config = dict(
    hidden_size=256,
    num_key_value_heads=2,
    intermediate_size=1024,
    hidden_act='gelu',
    positions='rope',
    parallel_block=True,
    init_std_up=0.0324,
    init_out_by_depth=True,
    optimizer='muon',
    warmup_steps=200,
    final_lr_fraction=0.05,
    train_tokens=438300000,
    max_steps=6688,
    dataset='wikipedia_en',
)
MLP neurons of a small language model. Each row is named by its layer, matrix (down: output weights) and neuron, and shows model dimensions 128-255. Each number is 200 + 30 x the weight over its row's rms, rounded and kept within 0 to 999.
A block is one neuron, or neurons of one layer that tend to fire together. Before each block is what it responds to, as a language model described it from the Wikipedia text at the highest values.

Responds to: Infobox and census fragments
L3.down103,273,166,219,242,180,205,175,218,188,233,202,230,214,177,196,248,173,125,221,197,209,142,178,228,231,239,185,164,180,155,214,163,182,189,220,168,210,148,210,173,214,204,282,165,197,213,182,162,203,190,247,217,205,209,234,151,197,211,241,206,207,188,229,182,241,211,194,226,183,191,166,206,179,209,197,193,186,224,186,173,179,223,263,204,238,197,233,266,197,212,217,201,178,188,176,189,246,203,213,156,212,173,231,224,207,179,218,146,178,210,197,193,189,238,199,193,160,229,203,209,156,172,180,256,188,244,155,208
L3.down151,170,219,124,146,228,206,189,222,167,232,234,215,177,150,219,232,180,198,269,159,195,202,156,173,186,254,223,228,168,182,161,222,203,218,241,187,260,181,219,195,254,247,267,149,187,221,198,149,155,174,201,214,183,212,150,222,208,221,199,263,222,196,187,144,196,218,213,242,212,224,202,238,224,141,168,200,198,179,156,208,240,178,140,188,219,180,233,235,236,222,221,183,151,221,177,238,179,180,177,189,212,214,193,217,211,247,163,168,227,207,164,211,199,204,193,209,145,171,153,198,216,192,237,143,170,179,234,176
L3.down178,215,188,213,167,177,255,220,211,196,226,154,212,196,197,171,196,174,188,240,203,209,199,181,194,262,155,191,184,183,185,162,175,230,163,209,217,158,175,177,190,141,236,188,217,186,263,238,222,174,160,224,169,238,167,207,221,167,173,228,177,197,172,250,197,149,232,182,240,214,232,217,166,242,226,171,265,158,211,170,218,171,190,195,246,179,205,227,186,175,154,246,203,218,262,244,209,144,205,232,180,182,155,197,194,225,224,245,183,267,195,148,241,226,204,185,188,188,223,216,215,203,151,201,197,223,180,257,185
L3.down182,155,145,159,197,201,120,227,270,166,227,164,238,193,185,203,194,169,203,232,193,187,206,174,170,229,213,201,183,185,201,268,148,201,214,172,223,196,200,176,188,220,240,187,253,232,206,227,175,198,242,160,221,219,230,197,235,167,210,226,150,186,168,206,225,227,248,169,209,217,223,249,165,189,197,216,186,210,148,261,177,153,222,223,189,166,148,257,169,184,197,249,134,231,181,209,198,236,168,251,242,262,180,228,194,157,213,251,202,119,163,235,213,150,179,187,224,230,184,209,178,200,207,246,173,283,142,205,150

Responds to: Mid-word name fragments
L4.down745,215,231,253,224,165,181,170,158,254,215,210,150,202,175,167,160,146,187,193,208,158,177,157,196,144,214,163,242,190,196,230,221,189,192,210,182,166,225,182,227,244,179,143,212,207,215,125,176,212,197,222,177,186,235,218,222,145,165,203,196,147,221,214,224,171,202,215,202,221,218,212,210,236,195,218,180,217,208,190,234,177,149,196,261,174,193,162,216,219,202,220,153,213,164,280,212,165,207,210,215,185,161,158,217,226,199,188,218,228,184,215,199,206,234,200,192,205,185,143,209,182,231,129,217,210,228,207,267

Responds to: Label-value separators before numbers
L5.down24,264,246,228,222,156,165,179,199,223,192,209,230,218,240,160,228,234,186,198,197,166,235,209,220,202,155,224,189,163,236,228,214,259,207,211,213,165,181,157,128,191,110,213,168,161,207,198,259,223,205,218,198,246,202,186,195,154,223,180,204,196,199,218,238,155,138,199,243,218,213,241,182,241,161,183,154,226,225,200,243,163,191,206,243,255,185,212,167,224,212,212,212,212,198,208,193,243,225,220,182,166,207,203,203,186,197,224,176,189,203,179,192,227,180,207,174,125,233,193,210,256,251,106,189,137,197,216,176
L5.down171,222,195,260,190,102,225,193,201,192,197,211,158,191,204,188,190,204,163,191,153,224,151,209,224,183,200,230,161,201,261,215,242,205,212,190,187,221,188,200,230,155,94,196,176,166,185,198,233,236,204,256,241,188,184,200,212,147,227,197,177,164,191,189,214,251,218,186,167,197,221,186,184,216,261,246,159,204,230,175,187,194,239,244,176,158,181,204,202,198,198,213,155,233,220,183,174,218,180,169,206,193,198,257,242,261,166,211,236,197,206,266,213,161,180,207,192,156,225,158,168,188,189,183,265,179,248,206,190
L5.down173,218,238,209,192,215,227,188,223,226,224,152,181,159,223,235,176,149,238,180,183,187,221,212,221,227,167,179,223,163,143,187,183,218,216,160,179,129,217,229,205,166,232,244,198,203,177,176,195,241,166,234,207,210,184,172,175,206,209,233,191,181,210,218,214,201,185,155,169,194,171,161,187,216,181,209,136,114,191,220,183,185,181,214,186,218,192,191,175,184,182,176,165,226,219,254,188,219,191,216,166,188,232,250,203,186,153,212,202,207,227,194,237,235,164,190,190,204,245,138,202,168,176,222,178,154,199,158,141
L5.down189,208,219,192,225,199,179,201,188,180,166,230,207,220,190,238,197,216,185,229,131,195,216,207,204,216,210,189,172,267,203,208,166,197,194,169,201,197,204,191,202,229,128,234,208,189,187,206,224,160,190,163,221,211,199,140,151,189,175,199,149,198,199,202,151,188,182,182,166,170,282,204,225,132,189,180,179,223,177,169,191,270,205,174,178,236,135,259,215,202,175,204,208,151,203,192,224,223,238,253,146,175,219,194,184,176,233,211,219,209,222,192,213,152,177,260,219,201,255,243,164,272,230,166,226,222,174,231,208
L5.down234,243,229,179,211,192,195,212,197,173,196,191,144,194,246,192,129,193,235,240,224,155,149,176,195,179,189,221,164,172,186,155,215,242,208,231,123,114,160,170,138,187,160,171,176,209,139,208,181,276,198,188,220,213,252,170,165,179,218,202,232,234,221,198,173,161,150,202,212,264,211,162,212,218,250,196,212,183,194,172,217,214,220,225,201,217,220,179,207,209,218,168,195,175,158,197,155,207,248,226,187,245,184,222,219,226,196,197,190,185,155,178,207,214,192,214,217,239,176,236,208,292,188,155,235,223,218,167,187
L5.down322,254,193,186,216,204,252,228,217,254,196,209,206,205,157,186,202,173,207,193,190,165,187,190,187,193,224,151,180,220,177,186,191,221,191,188,189,191,201,189,235,199,169,237,170,240,231,206,172,254,124,149,174,199,175,222,149,216,151,165,160,233,184,255,185,181,211,184,224,171,222,190,245,250,139,183,192,230,177,208,156,200,187,199,243,190,194,215,236,189,191,253,214,178,225,230,235,175,135,222,183,159,208,239,241,204,214,175,198,192,222,162,219,179,145,237,154,187,219,227,213,169,260,221,184,242,213,238,186
L5.down323,152,224,170,159,208,216,196,221,240,189,186,213,149,226,205,212,224,214,194,217,221,207,206,242,237,148,205,143,180,255,223,157,180,184,235,166,245,164,195,169,194,198,154,155,220,212,217,171,225,198,162,174,214,229,229,225,203,173,195,221,254,205,187,209,230,171,163,218,256,235,187,146,190,208,158,163,181,183,216,208,180,213,176,185,139,210,198,194,223,261,210,211,171,230,172,190,199,254,232,178,234,204,228,212,190,205,268,210,179,202,182,231,185,184,214,166,161,233,176,221,161,217,232,206,216,165,216,206
L5.down389,181,205,209,228,143,211,193,251,199,278,187,198,183,240,233,211,166,159,176,178,229,238,176,193,199,189,215,193,124,173,211,246,209,197,181,232,235,242,199,185,217,216,229,184,165,224,218,223,177,151,242,185,237,230,215,215,184,206,162,167,269,184,206,190,201,226,202,192,228,206,286,193,184,201,196,190,181,200,184,208,198,141,212,226,161,202,206,184,152,239,257,182,145,231,173,167,173,164,247,191,219,215,192,182,199,210,240,187,183,156,233,158,182,219,237,189,198,172,203,217,189,193,223,223,166,212,207,191
L5.down462,198,218,236,212,219,205,212,195,218,199,251,156,193,165,169,201,178,204,211,166,217,236,177,228,183,155,170,212,190,199,225,165,192,280,169,187,186,218,224,203,153,153,188,172,154,194,194,184,215,183,192,177,258,224,197,170,172,169,147,166,223,264,238,178,169,214,109,194,201,202,218,281,180,173,202,191,233,191,182,224,173,234,170,129,271,177,203,244,274,217,286,207,179,206,192,216,243,215,193,194,175,191,182,159,228,202,213,231,160,218,179,189,195,245,222,220,227,167,234,230,219,231,167,236,151,120,149,250
L5.down517,209,208,261,211,148,198,186,280,245,237,203,202,210,192,268,173,228,189,197,199,249,211,162,214,176,193,226,207,205,228,197,218,199,201,170,251,206,209,172,156,153,198,199,158,172,159,176,199,159,236,193,162,178,270,203,186,196,181,156,215,204,197,223,200,210,208,234,169,197,193,224,179,182,214,232,173,216,175,191,172,196,187,189,202,204,204,220,200,200,223,140,150,195,188,174,252,221,229,175,210,294,152,162,238,213,196,184,225,214,240,146,193,158,188,214,204,214,189,212,224,212,221,207,145,193,224,153,250
L5.down544,197,203,126,185,166,219,222,171,193,203,231,167,205,189,154,242,200,214,215,226,169,224,227,210,215,182,162,238,110,238,202,185,177,179,214,225,208,209,227,226,216,233,178,179,204,140,225,201,185,153,166,202,233,189,228,220,197,213,191,180,203,246,197,221,197,156,175,239,247,257,223,204,199,227,181,183,209,238,213,206,225,248,264,166,198,225,170,173,270,186,182,141,187,285,184,230,214,168,187,215,164,240,242,182,155,251,200,235,201,193,191,141,188,192,248,187,231,213,184,188,178,145,269,169,176,177,169,144
L5.down607,196,256,173,208,203,238,190,201,210,197,196,175,212,203,210,174,218,196,212,166,186,172,237,218,226,169,152,204,187,179,118,182,205,204,179,203,237,211,190,205,182,157,184,150,213,164,134,186,238,192,214,191,213,236,215,165,229,225,238,173,183,183,168,198,219,188,207,159,169,233,189,270,202,191,193,155,215,215,185,195,182,186,202,222,213,190,202,236,207,228,241,200,281,205,248,229,225,157,198,206,204,152,199,161,286,224,157,240,206,187,224,194,183,241,151,235,144,195,238,188,217,187,231,157,194,199,154,205
L5.down644,215,194,201,202,171,231,187,224,200,260,240,194,216,218,173,193,122,248,220,169,147,227,178,251,192,200,203,238,207,215,219,226,226,253,251,244,220,188,209,199,235,78,226,180,242,226,220,214,171,207,214,207,187,270,172,192,195,183,178,186,150,254,195,187,232,133,243,172,187,172,174,203,142,253,171,198,194,221,158,169,224,194,166,198,191,167,290,201,222,182,168,206,173,220,181,179,216,197,220,188,199,166,260,247,225,194,203,152,168,213,196,179,193,176,204,196,203,170,209,243,214,176,171,222,230,164,204,170
L5.down646,225,163,190,159,161,177,197,210,244,222,211,173,170,168,199,188,140,241,223,207,196,160,223,229,180,213,195,158,218,245,159,210,193,190,152,180,203,167,249,219,185,249,217,208,254,187,183,195,192,245,244,260,253,160,182,201,176,187,181,215,240,199,198,157,218,174,157,241,180,185,187,174,265,248,242,176,215,165,205,174,195,167,225,172,205,160,200,173,250,245,220,233,306,171,229,184,194,180,222,203,218,161,204,198,174,213,200,203,169,236,184,200,204,180,198,242,232,260,194,164,205,196,216,197,212,219,227,207
L5.down754,179,261,191,192,181,174,219,204,241,230,190,225,169,229,181,163,263,205,174,213,194,173,219,185,230,209,225,257,204,204,160,185,181,194,181,246,227,189,242,214,179,137,164,224,219,224,172,184,216,213,224,234,187,196,171,199,228,237,211,176,218,138,139,166,160,253,207,207,164,162,236,254,235,183,195,178,234,220,237,230,144,223,188,244,208,213,188,165,203,172,141,172,248,175,236,170,222,216,226,176,210,215,226,199,196,174,198,129,199,205,198,192,182,198,177,187,207,194,157,171,167,210,180,209,152,173,181,218
L5.down769,171,217,228,168,198,247,231,156,164,178,164,242,108,246,229,214,211,187,177,167,199,180,157,188,198,183,246,237,169,241,210,223,170,230,193,157,168,190,251,194,188,153,163,182,152,192,221,204,165,132,164,169,208,170,204,206,159,265,202,222,181,234,229,194,227,192,224,209,182,229,204,244,225,213,213,223,236,179,205,251,252,186,210,221,232,226,172,204,169,184,236,147,202,177,185,201,202,224,257,178,249,135,154,193,240,220,149,207,216,210,218,179,220,230,275,233,190,184,177,156,193,188,191,202,124,234,213,188

Responds to: Mid-word syllable fragments
L5.down178,179,179,189,253,167,235,204,214,183,205,241,158,224,186,193,148,167,193,212,154,253,158,246,203,216,189,189,202,260,199,206,240,159,206,184,221,193,149,173,200,167,167,219,186,121,185,201,162,199,148,202,165,220,210,198,212,178,222,232,211,194,190,193,280,183,113,172,190,208,240,186,173,195,176,185,210,144,200,191,159,227,162,243,154,170,205,157,194,130,191,229,233,272,167,213,275,151,178,177,262,157,206,199,209,219,192,196,201,188,207,187,248,214,151,244,232,191,161,247,167,207,197,178,188,189,200,221,195
L5.down346,195,214,168,189,141,178,178,225,213,221,168,182,144,234,178,168,189,189,180,124,208,149,205,207,183,176,171,243,184,223,192,199,233,228,232,257,173,204,170,211,204,175,154,284,226,234,213,171,158,195,126,286,240,216,171,154,205,200,197,166,224,203,167,184,234,221,208,179,201,181,182,184,207,223,221,165,177,191,180,213,242,200,239,171,205,186,171,164,207,170,173,218,165,151,202,211,181,198,183,223,209,192,218,204,192,206,206,226,233,178,191,187,226,240,199,156,228,272,226,196,244,218,243,186,185,138,164,184
L5.down361,205,214,174,184,163,216,197,193,250,205,222,185,149,192,135,192,195,207,206,225,182,201,208,234,221,184,281,209,182,212,206,196,215,195,230,274,207,259,195,259,185,218,167,152,170,177,215,216,231,149,177,159,192,239,217,213,202,187,200,133,234,182,224,205,213,197,199,205,169,183,207,258,226,195,189,221,179,182,184,180,266,212,154,210,191,208,182,205,225,214,191,226,168,218,169,189,210,198,206,259,268,132,142,224,222,240,206,211,152,189,214,205,162,202,147,142,203,229,203,211,231,158,174,164,137,238,193,192
L5.down400,196,206,174,186,169,160,197,235,233,195,185,151,168,202,190,237,125,232,241,203,194,193,209,204,211,210,210,250,209,167,180,224,192,196,225,186,136,161,199,207,229,166,204,174,238,177,185,202,193,157,248,201,240,250,214,234,217,212,195,257,290,174,233,235,178,124,168,178,241,217,220,252,243,238,194,210,194,214,221,192,202,109,222,212,187,177,152,185,223,233,166,180,222,178,230,199,217,133,205,149,219,162,175,199,192,179,183,178,212,259,199,264,214,259,141,201,176,187,184,190,214,211,210,198,201,233,169,165
L5.down511,158,198,235,180,142,215,186,171,195,225,207,161,171,213,251,230,215,188,184,164,144,137,229,182,188,185,223,151,212,223,187,211,203,215,225,241,211,173,201,198,148,155,212,166,205,151,178,197,168,195,187,192,254,202,138,197,231,244,240,149,172,251,263,169,207,177,228,193,242,213,226,205,212,193,201,184,254,238,258,234,260,203,189,168,192,197,222,140,151,228,195,197,180,224,202,167,195,233,211,224,200,108,146,220,182,208,272,191,173,141,167,163,189,191,199,206,246,184,215,194,248,194,195,223,174,204,222,197
L5.down564,134,256,223,154,179,204,189,238,171,216,189,202,209,190,222,205,147,198,195,164,229,253,182,203,155,194,230,202,186,247,156,202,189,223,189,200,212,228,215,241,250,246,213,172,215,120,152,140,204,196,189,231,222,201,215,200,248,191,194,224,209,142,191,223,203,167,213,221,201,218,219,194,180,236,128,188,217,177,221,224,231,189,168,185,211,165,178,140,124,164,191,219,266,213,198,250,193,248,191,169,227,179,190,204,195,175,214,172,202,131,202,221,214,151,224,184,191,260,213,193,185,222,176,214,207,152,274,224
L5.down573,208,160,219,168,221,214,188,179,223,180,217,203,196,227,203,193,171,188,200,187,216,185,131,211,142,166,259,228,250,188,236,209,219,178,259,180,197,218,270,208,145,187,205,215,234,251,200,177,178,173,229,204,136,217,175,227,140,181,214,220,164,227,208,187,224,165,168,186,191,211,164,144,168,233,166,177,146,161,178,205,193,248,222,159,168,216,193,130,229,166,209,206,199,212,230,167,217,203,200,191,213,214,184,161,149,173,167,225,210,212,174,202,188,195,199,192,206,202,196,223,197,190,206,230,159,182,241,244
L5.down610,210,194,191,198,180,177,169,218,210,230,256,169,177,202,161,168,197,209,223,223,213,188,230,186,148,195,201,93,219,171,186,166,155,223,180,230,223,176,189,203,184,119,201,234,175,231,180,241,176,172,171,231,236,164,195,151,196,257,216,231,205,206,211,213,246,199,191,190,115,218,192,211,184,229,191,200,196,141,208,216,187,177,190,157,180,172,210,214,236,235,193,135,195,169,233,183,188,198,189,205,227,182,118,194,163,182,191,203,249,232,188,222,168,218,184,160,218,220,248,221,208,193,192,222,174,158,210,231
L5.down634,212,231,181,237,257,190,232,225,177,195,154,220,218,190,233,181,188,237,179,206,219,183,212,170,147,226,206,150,229,194,150,182,253,216,189,158,166,144,171,168,203,258,169,143,189,158,158,212,245,188,188,191,147,149,225,166,236,227,223,181,169,177,201,200,244,254,230,205,246,242,208,237,182,185,191,227,180,181,177,212,192,197,221,193,181,221,200,242,195,213,204,192,178,215,158,124,181,214,201,189,242,206,175,162,185,207,263,227,168,189,233,208,264,212,236,205,238,235,253,163,231,180,172,197,169,223,208,149
L5.down638,136,161,157,168,163,175,177,190,244,191,234,149,217,226,170,179,250,277,190,122,251,243,206,210,238,183,179,260,205,200,199,211,204,201,211,213,215,231,167,180,183,172,159,224,222,196,225,154,198,182,181,214,156,183,158,234,195,207,205,171,244,185,202,244,179,183,219,202,251,217,191,178,196,180,190,222,214,164,163,139,256,198,227,186,220,235,216,232,218,205,249,138,185,178,244,225,203,235,200,184,215,182,185,170,240,204,213,227,155,243,149,230,174,231,193,218,200,152,200,181,156,200,238,169,192,179,191,171
L5.down710,204,212,160,159,177,165,190,184,239,220,201,163,228,260,169,150,260,132,217,221,150,192,214,174,202,182,249,213,171,177,168,243,207,198,180,191,188,254,216,175,227,133,212,221,198,186,190,196,221,188,173,221,224,218,188,163,141,182,197,165,212,173,194,189,208,203,168,221,167,208,227,183,225,208,216,183,194,178,165,263,204,226,200,198,186,150,170,164,205,244,209,200,175,194,199,178,200,221,235,254,238,203,212,231,155,207,222,239,222,167,167,231,184,227,200,223,205,168,214,260,246,210,237,211,161,225,170,199
L5.down737,206,197,225,209,156,204,212,209,169,237,210,227,219,227,209,95,198,267,233,220,181,153,220,216,196,189,216,217,153,182,200,149,227,210,219,190,199,210,193,206,208,192,216,232,210,148,197,231,214,229,162,195,237,248,266,203,177,172,247,185,204,217,190,193,259,178,182,147,205,180,210,223,216,188,206,182,213,184,208,172,162,189,236,181,217,244,204,230,226,176,141,165,219,227,165,179,179,215,218,243,236,158,153,198,178,211,186,235,187,193,178,179,206,237,228,224,186,238,233,202,253,213,164,158,185,164,234,180
L5.down809,228,246,208,225,216,218,171,224,194,210,175,239,236,216,159,94,257,239,210,192,241,231,182,228,175,196,221,228,260,200,150,197,141,244,229,208,220,159,226,160,188,212,186,247,210,233,177,203,192,172,185,224,183,210,189,221,183,204,216,183,230,258,203,243,217,275,149,161,184,213,212,130,160,177,162,192,192,163,175,224,216,223,150,188,185,209,217,235,195,172,188,265,189,170,220,166,203,193,197,242,142,197,210,171,213,172,221,162,194,203,140,191,221,236,149,184,196,195,203,211,211,216,184,182,213,208,208,212
L5.down873,158,184,184,194,201,192,212,198,191,199,158,184,187,208,207,188,250,183,156,229,223,194,214,255,218,180,232,171,213,179,176,128,185,172,156,209,195,213,197,182,200,105,170,239,161,218,212,222,246,167,262,161,249,162,228,172,242,215,143,209,221,197,231,209,192,187,147,187,183,297,176,195,222,160,211,222,212,233,224,207,167,225,206,175,179,256,202,220,195,210,221,152,187,258,243,188,210,202,145,214,191,169,241,195,202,199,205,169,160,209,216,224,212,220,177,178,171,196,178,169,188,137,226,231,201,251,154,228
L5.down879,263,202,206,169,187,216,225,252,246,208,167,213,204,195,250,162,227,212,180,190,181,175,150,203,204,162,157,239,223,248,178,227,222,202,204,219,184,181,242,179,148,178,222,231,141,209,198,212,194,173,190,185,205,190,256,116,199,214,128,176,245,218,231,128,158,180,216,152,196,223,249,228,224,211,196,203,200,208,214,137,220,151,189,173,188,158,169,146,182,188,190,224,188,275,248,156,223,233,172,234,175,142,260,196,200,185,205,238,193,200,205,211,187,217,243,195,163,143,222,204,201,210,197,171,166,206,250,222
L5.down958,190,223,226,204,201,185,188,207,251,218,204,224,190,172,185,174,204,123,203,177,263,146,236,206,227,219,191,187,208,192,166,179,209,168,179,233,206,220,248,204,195,225,209,184,178,182,186,185,205,213,241,147,200,215,132,251,183,155,229,213,229,170,136,224,249,198,138,212,266,196,189,227,223,216,183,259,167,182,187,181,235,250,179,217,189,242,192,229,248,200,306,200,217,181,205,223,228,187,240,228,151,113,174,205,258,195,161,198,195,191,226,137,221,215,178,195,219,204,206,147,204,189,165,227,191,205,199,197

Responds to: Table and infobox separators
L4.down529,189,203,191,166,186,217,247,252,272,180,236,223,213,207,196,145,190,206,171,222,177,214,183,210,188,203,220,186,217,204,207,199,167,174,170,177,188,207,144,239,192,250,204,159,160,187,206,199,184,169,236,226,203,214,263,268,240,235,265,210,172,204,201,202,195,183,201,195,204,151,195,192,243,193,169,170,262,196,170,201,244,194,204,266,196,206,174,178,202,150,227,182,239,228,179,209,189,128,232,209,183,188,167,237,212,155,221,158,215,178,216,189,257,175,231,217,216,200,297,176,176,192,170,225,193,237,217,243

Responds to: Mid-word name fragments
L3.down70,159,233,206,153,200,225,200,258,162,218,253,219,203,126,186,150,252,198,182,148,206,162,203,218,227,202,197,181,177,188,191,143,139,239,181,238,192,192,143,174,211,168,230,183,171,195,235,193,226,224,189,182,143,224,170,220,159,185,220,172,205,231,205,213,186,159,153,231,248,206,210,175,239,205,190,231,194,257,185,178,213,203,169,233,226,224,168,246,253,219,207,193,190,208,227,221,139,164,172,198,158,178,233,142,159,233,178,196,202,235,197,248,205,233,219,129,237,226,188,182,199,150,232,203,178,214,187,243
L3.down394,205,181,191,181,180,137,189,224,222,195,177,208,216,174,154,214,138,206,207,195,180,218,216,208,186,229,149,246,180,228,233,216,137,209,141,213,207,213,179,199,218,190,271,194,137,195,223,191,180,261,224,208,211,191,147,153,175,201,174,160,212,194,181,202,172,225,193,242,241,229,217,226,253,245,178,224,218,125,219,229,195,208,157,129,148,236,212,247,165,235,204,235,168,225,201,208,239,179,239,234,188,155,198,231,133,198,201,188,217,175,195,184,226,174,218,193,172,167,200,196,193,188,212,239,209,211,233,193
L3.down479,244,232,234,215,212,175,210,275,181,188,160,196,189,243,163,288,236,182,237,202,219,190,156,190,206,187,217,223,176,242,188,218,145,218,211,197,188,159,190,166,222,208,186,186,265,224,200,206,255,255,186,137,254,197,207,195,228,192,233,208,234,188,179,260,199,190,177,184,214,239,213,178,208,159,193,235,227,176,190,176,152,180,199,196,215,184,193,243,232,196,194,203,219,190,222,231,221,209,215,156,210,142,243,173,187,204,188,166,222,170,258,160,192,221,157,182,231,203,187,194,194,176,149,160,215,236,166,185
L3.down682,179,190,237,221,170,234,185,249,166,191,222,205,197,162,150,179,159,206,219,199,177,226,222,221,227,180,179,219,146,239,205,191,164,237,184,192,188,210,174,195,148,157,240,199,168,188,197,189,287,201,251,231,178,235,241,234,199,173,194,174,168,226,170,195,203,159,227,160,201,181,152,246,183,183,236,232,209,180,171,273,204,189,236,173,206,192,169,246,157,224,192,246,180,209,203,213,189,172,239,237,216,277,216,182,212,228,213,173,203,230,145,128,230,177,213,204,230,151,211,215,175,209,208,145,170,195,172,175